From a checkpoint of a small transformer trained on Wikipedia: normalized queries and keys.
MLP neurons of a small language model. Each row is named by its layer, matrix (gate and up: input weights) and neuron, and shows model dimensions 0-127. Each number is 128 + 24 x the weight over its row's rms, rounded and kept within 0 to 255. Numbers have three digits each. A neuron's up and down rows have the sign that makes its largest values positive.
After each neuron's rows, "fires after" lists the tokens most often just before its 100 highest values on Wikipedia text that the model never trained on.

L5.gate102:135123139152154082108168148117135128159145115107119132109127117106102125117126110130125142098095125156166140126131126102107124157118164115111122144107154103137134125121157129092145127165153117132100120112186107091109091138122147113148093112130131222068156139149101122121149104115102106141115140183101148114139164092157137139081129097106099123133111143140084148122142147116096136117090
L5.up102:102116134130158102117148175116107135149103112115168122109141163140129139070107121114132131117127182116174116107152117103129126142147175089137091142086183101132105154085158104136113112095132121129121152128147156115132134125133145148151119157110122138072107106126130140132122139154108082122164127123119148102103128100106157173112114102070105106132100159136087151110116147121125127079150
fires after: "-", " (", " \""

L7.gate486:103129110104085108123111146095108101095143116075147139154139120140117101132136148154118131114116104151093106149169128086123078107173096182166084110137106152174117124146125155143072134066146124133111115133106087116130100093144139142144119103157128171139129152113127142094106099109115123132123127131133132117154153134144178117128100140139154115165123126125104125128145087082084108154161
L7.up486:131087119159154154166104132089124110082153114143101150130142129148119107120106104060115136127129069129114111097144137187108134140113131127142090133131165123113123121109108102123176103095102097163161156126114116119118125141158145165075102121129148137112137085103121119129136115128104123137154131109138082118123130138120153106107120125092130097141071103102098128155085131108120138156166
fires after: " l", " G", " L", " v", " O"

L3.gate61:139159129154176144124107148112122156107135083165125107124126104090103144133092142145105084155149154128133127108165139151146148177140170098150133176095124083119104163120092166163157094150156118140096125111130112136144128114108127112149122141123137145072156116103131110134143113114125127105189070134114120149126116154162137148107163115098105118131127169150127132145085139099142162092100
L3.up61:111115122139122113099071149137172116144140151095126116108115122122143097094152145109125127103110132095157159126140082150127169158118105096085147156131123088133109129090097185131091162119118142125134114150144110146128131103146098134111150174138123120117173127110116127128125116167104100126081093156133142108134157135094145170113116115098111111151124140167133111150110115050100121141116
fires after: " (", "-", " A", "C"

L5.gate184:105138102145142091139114090138132121132138124098119143140101161128104128118117100093141136138168185129109112143105114094115163153125179157078106143122154107114119095128152119157145162142117160107099113113158102127129087144138161114148129093089084113094147121147079062147161089105153102135105091152140153127090155132134145121138178122121150132134141074157119124165138114124116128095091
L5.up184:119103122136106140157108104117164133088130141130110159114141130121102115123134098107125118163177154132140130124137119122123166103159139167105083126125160120094128131152133099149146161091070153136095120139161165159148116175123159149149129093078106148086134114171079070138172114114142121128103073130110177113109147142133118147121119089096127159098128100149130142142122114172097122105113
fires after: " (", "-", "==", ".\n\n", " un", " \""

L4.gate385:113118100138132119130158106087087133148153131105112097148126122094136146143108115137121115133127100131120172113118127063074131148121152122091108114062131126103091132096124154159157081166135117111122083143140095127128147124122123058140138117099100139086154151147117126183125126120123126158110123135126132107146155129164113155113135084128152116126149134188119136159177146126108175112093
L4.up385:168101117125141119082166150138141163134109149132149084117117132146173157132048161114121152095089139094141140119146111107135118161110090151186140124109154173126091135128154116110126113163153156116201141127153125121122138092129135123121110115095110120117120107110134124128093136120091130130174133157154078111109155088131122136123143116121094126139128151090113134128139131164152159126103
fires after: "-", " (", " \"", " in", " ad", " un"

L7.gate136:168119144148128162160126112145104163149153115117153119083110105127112142135167144123086097128116122107111195142120149094156107095077110157156122115132115118120111128072129103121128094110172081117113126121125112137129122127106115089128122147111167091163121123120129130135134136107109100166135134099175118153129144096090076143098119137181135109172145120145148136148121170143088177088102
L7.up136:113159148145125098093127138097126138098154120113112113183150132109086100108146149104139166172131130081145131125096112088092103107118142124119091150096095134141121118141098139139146154108149125139173153138105179152111116172108138134137102107127138133119154089134135118154112156129125151169156096132142143114050136136129135099075187169116139143092168137114097093142139139111130078159127
fires after: ".", " H", " \"", "-", " |", ".\n\n"

L8.gate413:073121128146095119135152147161158148139119180093143133136104093146133126137135139107150126090110138134159124129075128116156137106136127132142090181103145119156129147098146137124112148109116109120147109125116157135107133125135174105161143140072107151171136130098128120109159134122156173170139125080128130102123170102138122119122121095131111092121110123118109093156116154119170131131173
L8.up413:117122140105097142136107123176129134132132161140141106113121120138142128087117132139178157121148085126123129153125101103128116161126131111129108151125136076165106111129175106149124102117107121105142092076143144133144125094153171104147148112144109146099113082070138147158165103144147182172146110135097093118126120096160108108127126140092120139092136120093109128120115171124167126137160
fires after: "un", " off", " m", " Sp", "ff", "mer"

L5.gate212:119132145151130119113121149123156141142112098103079155086117135147142148143092095096146103156112163111149121126095158097147155145110111153130138108132133114126138109104127123135144124172174108087119168126166053070173137117164118066148158129087126147169093138134115091137114127132137127185103110136119122115135131144128129134171094114150167122128163158185130097125150127122091149110115
L5.up212:091120118117126099141127128141097170148109149080146157167167128159091135113107127127118099097140103101148080123110151131153129097132172118138097121086140103100157126129103124139188128195119126094126125136110159077139136120154091121145117112139147143143126123111127168115097112108142176174101150128099079111117137114124166141106147140158101120136143110137146138129122147116111116176148
fires after: "-", "2", "r", "4", "7", "–"

L7.gate356:159130117113081168145127116145125155148149115122123090164119129100104106140137140152098145137123108133124127179111120127090140148119144137122112118132120155138110079130107159136164099121138170103096141098132089131124131136155158116153151155116147119150151113155172158141147104097142107130106106136116117102141108137110135111094138117171159131147153117155121155112138155128118166160158
L7.up356:099149155133136133105132133142137073113128137145147102146130154130148109135131100136106118128087144091173180148094163126114123061078090123132105081118131158140082102104098126098152136117132119153105104137162126158123122096123127129094123147141124148123172114103139142132136103114103156182113113135118171139118135097076115111076121101137148088113148121125101085117124099131124103174111
fires after: ".", " one", ",", ".\n\n"

L7.gate198:158148127147105112162136120130123153128123069162151099168086106138096128155091121155164102107114139138139056147134139143089127097125130112146099120115116113105104170121136153139104115115079104128141168138133148105133141151153132145139125129113140163095096170114145146124148112174114124094118143117174137132108147083132100102113126157112108143123141137104155147121090127123176171089152
L7.up198:109134139152128120126133122146128098125051119148130112117134147123124132115131171129136165092143071136157126150139094112142130122126157159093110122105174112152103117148134144113118112131093175137136131067125118119125111106114167129135180111101122142106159143159150141128147154131096138135160113122111096163186127146139149150098143108125100116153113120113122156166162119167125076120152
fires after: " M", " J", " G", " R", " F", "A"

L3.gate166:186110125114119144117116109132139156161107113152135144108103136138144139135140107110128137132118119114104133137104081185146117129122158124166104112094092120137127116151100126171106165138119131098078128109116139143116118145166144139151135161115151158162127123157099125134158160164118150097151127137194120140116087108128149148084116135137159091157147087129114175110153098093111141130134
L3.up166:138127119153120107158108131133132144072166108102094169144157115125136120125119105152086115129131112166136148081140130159138116141105128150114147180125101145096141136114118169125142098174118129112100075130137151175139116133077132108097137159095123058092134090116111119153137152120158107098109109108130147099122137112134087144155131128143130141107154135132153097116122121139103084159114
fires after: " A", " O", " f", "O", " T"

L5.gate399:108117117123100134140118163118113125142103154096110105147091138118151142106095129104150118148130134103153138150118116119133133169118112136117120121104125082093129119139077116153092090099156102135154139113090090141152113116150098127150130168166127193167077143104116119162129099144165121171079172125142153138129130138133142092130158070130113130153132104111144090110152107134101137120091
L5.up399:105153123096110124136133142104083099119138111059157134126127084144139109120169104143127124135125130173107141142100166107138093145139150177074125115089116122100147117105107146077164126151124160151131092131144122133106135100082143120131125106094125138129086116150144144125090156114149117153131096140102150109134186116123165093126150153110083116127158154154133142147169122134152131145147
fires after: ".\n\n", "\n", "\n\n", "2", "r", " "

L4.gate279:135129162121096130133115119105116137149092088111130141137155115159155088167138153102134118190147146149137120141125115111132122146126150109126098120124127166130149120118084133135104141139170148181132111123139095174111174108122111168134164130138121099108086138150132106088107145143128089186155078135135110076093142099173130134115120142091070115131131138117138171145166098130149130110139
L4.up279:104138137116162109143175126142128140153118119153138128139147118093156107184117153136056157158111107174108156126107124164114152137119118113103109119160139099131101085114129088091131136149101119143109124089145148127127129162123152136145117160105084139165119154114105140127155099098133153127149139170176110121159097177149148108100123118161133149125084105091141106135127102124085126141101
fires after: " A", " Ar", "on", "os", "h", " G"

L5.gate137:129092118095112105097134104098125138115141109118131125135118129127137107113115066132137132110049121139138106140112120150079125134075122155110159145148112110144095118094096143177119128156151110124166163123114141145191114108169146111136104124123124140141107112127130129195144101113134160143128140132168143157128128116117117131137140151150153087149158078049110142124097137107086148139126
L5.up137:121117151123157111126097161110133150105089141169108132119117092155090092158147149142139093140142091138138125144146130179112080118109124141115092177090183142149123109123145114163140110123118132133119140108084117146154104114173103164151121135123124175158115114150088172124126103122139192101127119125138093139144098093144158164117079095120142107133113115105148148140159085133142139119175
fires after: "\n\n", "orn", " G", "A", "ed"

L3.gate372:160145101099144106134161109106139083123134132113144153117135141146117091125131149171141106160101077128086100133131160130136115140094117128171113130075090151160117144127109151155129151091110097134148112127142151106115143146166144115126150094106128136154089126120108096077138170108155120168152143129138077105091157122197163135120105146136136134141141119179123120134161088126138153154163
L3.up372:130116091131135113112169098110088160136098090148115121140099128152140169144150099143112134139107119088150121109146098134127129186107130129132100140148144067119139117129128133129133113141149119128125130126159141169151117134116090098144130127141169113140152136155132112136146132138130136152175140158124099126097169134150115126154132143202133131130137141138121146121131135119079131076082
fires after: " ", " A", "ed", "h", " again", " I"

L8.gate193:102093127106166096102139097122104147119160081100113151128159124108084118134079138138105147141104131142104099070146073173124113146077138103123143161104137114143109125102145150114109141157115086163106133153093133118116140099098134088123096117174121107135155141152094119126128141097144137131143142111180151111123099100151102131108102146163105144156119138145117135140103160149118126131141
L8.up193:139129108120116136132143131131120104112128104136110147140136123109129105182105113129105102148122159088117107120130128147115114146081152121109146146135132115133098149119117112129148156144138105171124124157145144128126142156112128137099162158096097131126083134148119109071084158116099142116107091145109111104127152067181130078073159126118142161131173138139132130189131115086116137090156
fires after: " H", "y", " sy", "al", " c"

L4.gate510:114100101111118089148172092091094102161172099099162126123119139134125122153098136137150131136139106141121128077135101142097172146139120085127110095098108107111112106149116166123116159127134139156151105123158078135188160121152094168144085135105131115114147147100115124131146112122148135115109128092094116108085177144103148146117097135158136143121139113110138131130151093170079147135104
L4.up510:106144091139125095138098127120162133120152142117165152099156163115163123145148165110157113151090137133141125100124143156147114169151104102172157161127131138127123166126129169118120164141143114124156127129127094192161119150111104145098085153146139085132112122117134103115166124113131142091125102125166083108092172196147129159141129122125155153110128178107148165099141098156133146145096
fires after: " (", "-", " he", " \"", " un", " a"

L3.gate214:135124133117143178132126151116150111112160148115125114121082118063122123127154135167071155078096129121142099143133094142109104144139173100139132114157118089082100108083095125143135140135103135089116140121148148134128143094099140069137137097120161120146139151124117154141142100117118132151157116130140122133154126106168096142086096158146126137167158126123107118132116108105081132112179
L3.up214:112140140153116131108133161153157132098154130101154130126147143105137124120151106141177165130079082150145149138103142111185122100162135121127133141134102117119103191103135151184130104082116149151113126167104147126134138129080114092108079114105148094125133137168107114158170127128143121105136126153143091116107148129131135102139152079149140161148116106153141136158137133116105104174166
fires after: " ", "\n", "==", " m", " in", " |"

L3.gate455:150090139143112118133136101125164081173138138167112114142118109161152121133107146156135146125125149121071132133101111107104150111154157126108134175123119117125106151123113226138129119178180114141099117159172114102143167139145160087131086105110118123161148103077122130133134103135115141147124139100139148137160112091150101104093115099124153102125135159139160170133175138148113139142147
L3.up455:099122146101109128128155080123107140136130129126090108133154158125125111151122174091131102120126123115070169134127141170124123111151148127119130119163122135112145138095166134122126134089151144153116112109123127101135118145141119113102125163123129076172173122089162128131111102139105116106065182137108169127182146150090123107151084127163109134148095112116149154111159160129092142130177
fires after: " ", " (", " pl", "===\n\n", "20"

L3.gate302:123134106122154145100117094136116118115171073147149118113090156115156122147115071111085115124103122133145109069141079140122170192090126094142102122170147099103126109116099117120140103158138116113106143114130146116128138153097120086130155164104141093133113150079118124139134107134145120091122104136133069137106174126187096141111140144160116093102119113122095125117128131146104138093106
L3.up302:124145137149139161107132100112115144133124167159155146096143142153127170174112137118125172167115106158161147102148136115156156154149154153093122144122110107161134106174146148147117120138126150147104103111140127157081151167164114127124161145124154137103097106106114137106136152132087136126120097118115114170089128158147124137162113092151129128138154170170127099142149145142149106116149
fires after: " a", " an", "w", " (", " \""

L3.gate398:139127091143154112128138094128134152133122159189100074148133149171127118174119129114142152139170114126122102089112113140117121096120112138138072154144106134127109104127173112163141127112156114166134152124106110111104124108156191125142106134126131165097147099127094102156113144172117150139101153184172130135120134135127130133127089133069129093140088149160077101161140092110149117113118
L3.up398:166143127115108088152110157139133116169110166140082100105115170152165104140099140087131145098171148119085122093125098094094122121133157137134111118116100091124141165092145118109122114131206094159121136120136137109109139108117135148121140141157135140093139092131155144143115119121122087116118166108123132152162156149136104119147154115091132086119098112120089104166100122121134126121079
fires after: " H", "om", " Y", " I", "h", "ock"

L3.gate479:119115110117141102129108135105118121167162115151110149185200099163126136148161094168122112134079109126141095112116132124093137159113113102130069109099105174148145107128124134163081143154126145133129142077121118127155128143144103127139157135093146123162114153102112124136139171150116126158068131131126120121098066126098124142116124180120129105127155133145135155124091115103122122157120
L3.up479:167125131163133166167153089130062103122166137131136160141158131182091136135119149126138123115139104147111151143127128161106109127118145106090108149150117143106172124112143170130138100105107128128121125105139092092119142109114118143123103177112141103154120101104108113142115065154064163083126082150131107157121139122139152103120123155150154142136124084145145143148125144114122102117136
fires after: "A", " A", "O", " V", " O", " w"

L4.gate448:096132129154141150142098117073122166102117151142092144128151134154132148125123169187137091146110097085132149142102103119093126130090129123130126119100115101143071139128154137151085115141140130129092120156129132117152124107110092105120135165094103175085155126149138165135134093181159152101131155147130126089104119102152105128157123129121080121129107123128103124112175128114101139111126
L4.up448:103116159156154125123129151145160119131100113153164084136148147122129159128104149166103116195146095112119139177092114160110126097116122143138078131112139113129127090133149153138150142141092155105095080104121127128110120103114119109143115102131115151103143159142147147163117143125134143108129120113108166109122122112162153151161135116131116116111162136092141148148158155104119129110141
fires after: ".\n\n", " |\n\n", "\n\n", "==\n\n", " |", "==\n"

L8.gate511:169098146129131130107122134082096109135129121133141125162148121170082118144092170139155115126152116175122129106148168130096119134122118145124148155125149143129114128148105167128115166088095141141129134128106106162124180107164170089122106150117149132117147131133090107107155125199117174120091136129113138080104129103146140113109112151105125086120134137140111159121102128121124110178142
L8.up511:151130070132141128116139181118144127032135119110110146175114125125133134182102110118146126171119158177117124122095182150120124135097097097133124112140122138101185156115141144181111132130144150145127157120134180139089169129089142157146105136118127124167135136118122094127164180092101114120139105098144113100099115136126122126110088093124146089094123124107138131138090154182104132114130
fires after: " B", " v", " G", " V", " L", " l"

L3.gate475:125104117090109086127128134127107119138134093154100135148142122172120084108107128130123185107152109119113124107118123098128104137109154128118183143125060163105110138138080111158132147146110127123098103180105121135128145116135149141099090157147113086087149158170158138144174162128125141155156119104105110094129077096122135115122169168131070158124128116122125144121100145150106150205134
L3.up475:074084107108100111100117159132093102113112080101099138190107145144093074142097115098106187164101113081139151115173108091120094060120153144121156118159113131154142123122107121115148099131114136107104152108123140182094152081144145123138080154175165153116142126135165130136139094119122158084109104093151137139150116136147137119093138099133124125109148145113150126130138117144127100132148
fires after: " R", " d", " D", " B", " L"

L5.gate490:095088148093092098150123140126111112146111102117117104142148127144119127115133129159144135193164113135140141184125121120154113137112120110106100135091125108139134126082129116163119104119097090122100136162110071133130085122149077121116103150144093150114114136124115153150133133135148117142171114126112158115105109083122179139138119137086150157161107105144172127164148093114080144187143
L5.up490:075152117147125100080158168086087163141121189099093108160151138156161128129099115148111124103110144102137109145127108087105115147100134159120136144147105096097170135131118129123103134169175113104114106139135092123099165110134126126137112106132127140112100133124153121180096155124141166168102105092122102118161165106119161089150139143115111121105146139137133098115099131143102130093124
fires after: "\n", "y", "===\n\n", "\n\n", "ear"

L8.gate497:136150124139090137103103153105154133123134115135132123127153094125089122097107162151097124117150109141143102158135119106119125149112114145092143136120104126149091077186119147163104133104094144136156114148115165158140138079123130092152159138149125131143137127113127152198170166110129122157121116132141119118163139134123135131121139090130156135170142101138127119165141145128179122122129
L8.up497:142160128127156141135098125133118120169107115143109134154097113098132091117134121148139137118130128108089130172137120094121145164067132132145118116109138098140103132171136114148154184118127154108145127111180097159115127149087171153142146159106098100116142156142101121090097095175106160153116104144125157139109135099166198137098107067124129109139162139057091108125127096133152118137169
fires after: " B", " p", " O", " V", "b"

L4.gate162:149114108128136095134115158109133090125113098089142084129096118133114093115124081142162109121101092123126133096151113154116102064149148150127165126095134157099105132132088144135103070198150137148099099119126130158153110133153105136136128168157160138123128090135131110115108110117145094112111147097148175139138146134108096164089110155161096131161103125109124085117119150136156159074115
L4.up162:200125120110128165138111135136118130115144130078119103155115149135159124114110140149136119153124111115131113132141121138092105115150110173126121119079091170083100156120117131142135100151149164094132153089137196136119147189107144142151119122130103142123120118159126112076130122144172078148107153105132143160088138133159124095153135142136141146138132089109095123123145111115130105106112
fires after: ".", "6", ",", "3", "9", "7"

L7.gate483:158153170147151149105134132144168117158140120130105119119165120156119085121120063118126128129103158098088161137095144139080110122123128158098113137136111167162167155134178121123143086131191125136133086097145105175180099125124127100132135161102114154099130133105159138148121138089127121149088116131100126114106115119174143134117145094156087082167159113122124129114146141141109137145132
L7.up483:109148108123115141107134119110149114166107118129131133132107142122125162156166171110153127097131151138105160109153128111136142165134137186107083114130146116134137114161187113123092128122123138061144156123138150175124140174103150139118116126119136146078150139142157146137144156141114117113127139177113159115116112157162128126103115146120104102135139137109141140121111147136135142082113
fires after: " the", "i", "The", " The", "il", "ter"

L7.gate345:166073102118125098102114128128096085089125155132149147176135113141135098124123127100090154169066107114121128111165101163116122134106127078150131099137131144120101129169087118155109099159099133123118105151111147143107118173153145119164141109154122109103159118112139118102151143092169108150146163121115103112142155085160110126143138151136158078122148106133107125133089120109106154156127
L7.up345:103132142109094101173133152097111133101124108139161126163087118100121131138169149161126081101112128099138133157136152112110109103116120086151211122112117132077135151132106154152122134152162160125113142132115128141138132138132116117135125130152147120147144161122099086139148090157137168087119135129116139148124104116167144139123133128130138135127117112109132128141119109107101126132122
fires after: " l", " B", " E", " H", " L", " a"

L4.gate250:139105141116128130138154133113106099120168139103147118107132141162129067103115148168124117109134118127115061112096124101115136101141126168164173091119137128122133131126147136106136093119099146163127113106098145108120162119142114155138152134121153134060121165089172131077143161102137142139146136095146080159148158114107077107088179100125120134167112114106185118136122123093082124134117
L4.up250:126121107120104110089150116102134115114090134115122177084144104114091087169135139133123097137107096090190136087104101141123120121143089136144113113125115132112100142146081113123121108131120143097154107119135133121120170150124129136135152163150144115112110075084139181078123123125149071157125094103185137175108142117102135142161106144114082106163119104128116104098147139146123116115132
fires after: ".", "er", "8", "6", "r", "é"

L3.gate154:124124150142136124129141133098119162147125159101167120155123129113105140138157089118077150163098115101149144125165160086139146171124182129126172149105123101117111122150167128112181111125125127103121134136135118154118145082128099126155163104115139117125192146142136119141135091075125121150122121128107157115114163114112121147133107056174130110121130131158131135138173177149107136100121
L3.up154:147113153146127136154136130150135132113115117120126085155126132128158127137135160127129103089135147095131129155095127106158169115152116127140170137102118160124151100139117150143136126107121148111169156099123146125133082142126127102147157086101135118123167151132146141139192132163148096093122094104115117118138147125143141128171155115097112111102058136154138164143156205124120131105113
fires after: " (", "-", " \"", "==", "==="

L5.gate204:080110123139128091171152165133137160134163091111152107160099138080129095067133126118126129133177086134131103120139126091163089121143093176131151120076109150112183134110095126131139146096115095135142142136128096139157120125145136109161119135172114133139152122104145160165173136146128089162098133132130133114097098112162134142124075127097110131140085124152113147128156140102085142117096
L5.up204:127126114113120101162114135101129126119124136063106124171150082124155098086095113122127104146151120121153151157110128168120133138087090164130133122098097136122154125138087177145096117114118159135143145146122142097131159114150079129155147148114117158111094119126134124124145123156146129132131143111123123101130132131103153123122122118132078125109080090161132172119125167091145116109142
fires after: "-", " k", "r", "2", " c", "3"

L3.gate377:157146171154125151095126096088068134145155156108123162144153168152184128166076141145112114141101111121118142109149112125141121148096150150139127137146112139092163137129078133128161099123108122095109103147147155155124098086152118132179152181127106162089177129143125112169176118121135142157146188124115102119145187139136089132102172136169105093071148151141128109128119136151128111125130
L3.up377:133135131135143105131105126130134160113100126121163123063116104165125159147121129117111105137112132195134130113103120115136173145159121125088120155086120100139135097156075117124120109131105163126146149130125143140145130120113120127153107127136161130140077127160161136122153133109177168076157133155115129104118123122137155137154083145086100127142172175157162169120127162100140126120155
fires after: " (", " al", "The", " \"", " The", " the"

L7.gate80:116109131063138141092141122126091111160171145102136122129135103121127109100093096143148126100104119123127095117132116148129126155123172137148132142148106133138150127095073142139063146118124124117118127137149124167101143139135131084155077140129114144121151121082137108161091157114114104117059142169173133151147134074137138109154154181180091118146154120134165133132124141123134095131138
L7.up80:153102091126137118115169092102083096119152117105073111154103186122124169148149118112110138144114147091105116098134098149155164112121108139132141154112141108111115118129132122100105137154136124142141178102112124100120146151149142118137135113122131097124106097150137164073123145133145110119116143100123134122126086136140118167111106146170106130133135132131165133149163125097162132064129
fires after: " t", " c", "a", " T", " H", "he"

L5.gate364:104150139095150128124108073152139115136133094153131149137149118145152111141107141152157066173119122057131143111092104114081142106122106140173118142093131141123109136171169101108126115137107139187165159119134139135150103105117095162114152102144087121091116163120119154118142162104147154141118097130122207099143174094119149134105151116144106114157152120129148137106135139113144126141137
L5.up364:138114111129137094163086130095192142129165114160168128152140113158130125124121124132117061105155127092106158135115128133131109082106161092123192141147093120117128127163149105143130135142141118173116089130138137133120122141137159111157105158149142107127142175143110124142163168148143076085097120095095095161107132129125141140120097096127138105115119114125116105117148149120113160101115
fires after: "\n\n", " |\n\n", ".\n\n", "==", ")\n\n"

L4.gate495:111132124095128109107130131128112134104153080136142116161113106138155094129119074105136125179152123082082147121138098080102179164118152126106084146131120110100102140103139114190149123145153117173113107080139105178112106121111114114120132147116127111137165140116120100137102121132092111162152152131137127158104088120130093136139134127087070134157130141134155075141086112148148101145104
L4.up495:138147099132138099128134154125115132095102124098095126155088129089111123112139057121146118154127116114126155131158147103090149143092174116106082126141132081136119133125142170146096125191165145172122072112113062116153140081140127111123094126101123129137159163159079150169098108127112105140147099113125136162168120185173130147143108096102114134110089125131159092141115107136145155159107
fires after: "-", " Y", "h", " s", " un"

L8.gate20:149087137133105126161161133117110102152126106111136117165114057135125106119091142145123102118156100122116074171107134120124148116107099110151143152106105122173158120161117128143101143145115166140141118187133108136188141122166152099138132105142156138123116143111089131157148112147168131131133097148154131115162127098152134139111117115114170140137180152130081190123085127132126121158128
L8.up20:142132161105134125125146120142106120120103114116134132176119095095114121119102154144173109118090152124137128191090168142108110125110141113147126119124140116160167141147146151210116086117097145163133113118145116116152122130107096116123133106131184137141156135092120137131091113113149141122141144151139119161112172101190135133108120164090124106122159140124136115133171126151101118177093
fires after: " P", " B", " A", " R", " p", " G"

L3.gate263:174127164147163100145139103129132135141146097120133132181103146120148135155146152161082150165084128139091165147130126117134145148134136085107113138120124114118171120143143171126159127155132127097117155130127152115128114112110098108167116119107154140095144148092164091127130100114149133110095139118091118144123192110135118122155110114146152123127171150157092133136138097122105150121096
L3.up263:164093170131127121142145149116135113112117115148129138118134157165133126159106147164112177125111126130144137163141150096159154116110157153165127146121144097119156077118108143112114134157093165161114143133123159122173160084127154127166159156118142113124150137107162093095151125114147083107131130093136138117102163115134121115154151121116125133143107162104167163124097158109099109138098
fires after: " \"", " (", " with", "C", "ec"

L7.gate158:192133124120163139124123086103104134146171111107196087139089137125151116103096105122109115111087118124143078098117121118115129151117159129132127171127080112087132130112115136146147148139156145132120137134134112169147185063109145111103125116158183127187142124137099117164122113078143131129124159110156090143158164116115134155100135108163150128126127122132115153143166110106106177141125
L7.up158:125158165091119121184155138080133159087154108112096090123132164108144138125117110112109143146123150151146097160147114112126122126147125155175115080120144132130111116114111105135106111158119139150089133069133088096158122121113115140181144127115112096130147117131124151109136087118107138182130173118098146100079117138124124143105103118184158099141131138185145142118152128103090101181094
fires after: ".", "t", ".\n\n", "==\n", "\n\n"

L7.gate424:113125126133174157154125085122121151107111160095132124151167112080102116105124117148108120117089121119141125133097122122156091140136138151115088126130084097129138091080129138158126127161108125105099185112167134158118138104147119088128145087128122137098141103134133144144152138162166111145174140111145141129121169144188106136107132148172118096118171095095123159160138114119086096115141
L7.up424:129147128119115148127154112157117112135142113140170152186104129113169123112144128085162175151142172133165103135117149121112100094135086119139116100113152165137143129122114129157074153155154123182146121136160134106095128153101126132085103151111130113138105121148183127158147108110150130159158143119155141112129139175145135161100143158115140096132132155104152091159139182112094158153088
fires after: " e", " m", "y", " a", "ak", " "

L7.gate470:128129104112113115128123157114129113152140080125149123142092119130127116098126109168109126151091119090132105123143108105141082176131135107138133095096137128133096157105127140106181125177148137109073153125139151135151117091110092116143140158100141124102142105124149094108111154122149114153097113114117104118136146104131137157161158129118153140157141113130121105112105171134151112138109
L7.up470:111106157145164084155165128160109102133164141132139129081106118171135119133137119138086111124094108085100127121104145117084099129106099133149120091157125130086166139112095148147120141169105120091146121128127158124125128118151094138143147181131111096145123138125122087112101101132093146116126111139103117143100170141133110143109138126157167118134144164134135164146092157120090100130128
fires after: "4", "3", "6", "7", " W"

L4.gate467:089145147153149106122105100084126134125134145091138162151139105105156128152103111101172116146148109137166140122110172129093122109156111179138144122112131113116121129127146138147079104178151129165083088168129139110164126156123102128088132066105181111101137143102130143134150129079108123156150135133129132137116187136142130187146129112097155135124126098128124145160108108144139148113159
L4.up467:163133156138121097130152133138131072114121155129108111133132133127142137105142179124123124102148144100088131169166168109115080101138117131141147151069154120089142121125103189149073125156122118119158150131092125146110136173121124139117126140125093126100128107131095117100113137175112136129139127120167139120132122126110161148127157154135072132141097145139117151129129132112102124143108
fires after: "20", "9", " im", "-", "7", "6"

L3.gate0:123148094166101147149139121125095135108117114092110099111117151182106159087158147135117173080079125132124119110120126134096111132105146116089074156136113098109114148118108162104148135144148149131120108145153113138130090145083106085122108093132103145134147132152090139153097072133141144129141115119133136105108115151104149149110092127147173091099132064169129140149147165157140113153122
L3.up0:126129138141127134110121099096075108105148113116112105155129129117133128090135168111133095137110116134111164111131120153115114096133125141143093149154159162116122113173134158107117161100129151123126063117148153111135114120112092086138144144105072136117137111100136136101147098151159168120158105105099127137145094143113127166113117127109168120076126134133146177140112164133164112176152
fires after: " f", " (", " \"", " ", " Sp", " A"

L7.gate508:154144101124171133087110133083098184102156127082115120126083088140116105135114134149148124143133112137143117118127097093131096131158152146119103151138126173150108123110112218141149150137136137131112178126118108140141128119137078101114098150103153117102099136136153098097132107136118109130151144103155133115124100106135107115084066125105143122107102162114101114178111140134134118103120
L7.up508:131113130092117145124085119115132143074165120080133109137125131138127122087090100127093154112103118117092113102180118146132125101152131116130096133132171122134078126175117149126113149101115124100120117121140161124121130127152130115140135096129163110126101070159151100134107113146121135095129132095132138188157118125106166151120123117117083073156108116077117111141091174115099143114149
fires after: " G", " f", " F", " v", "t", " c"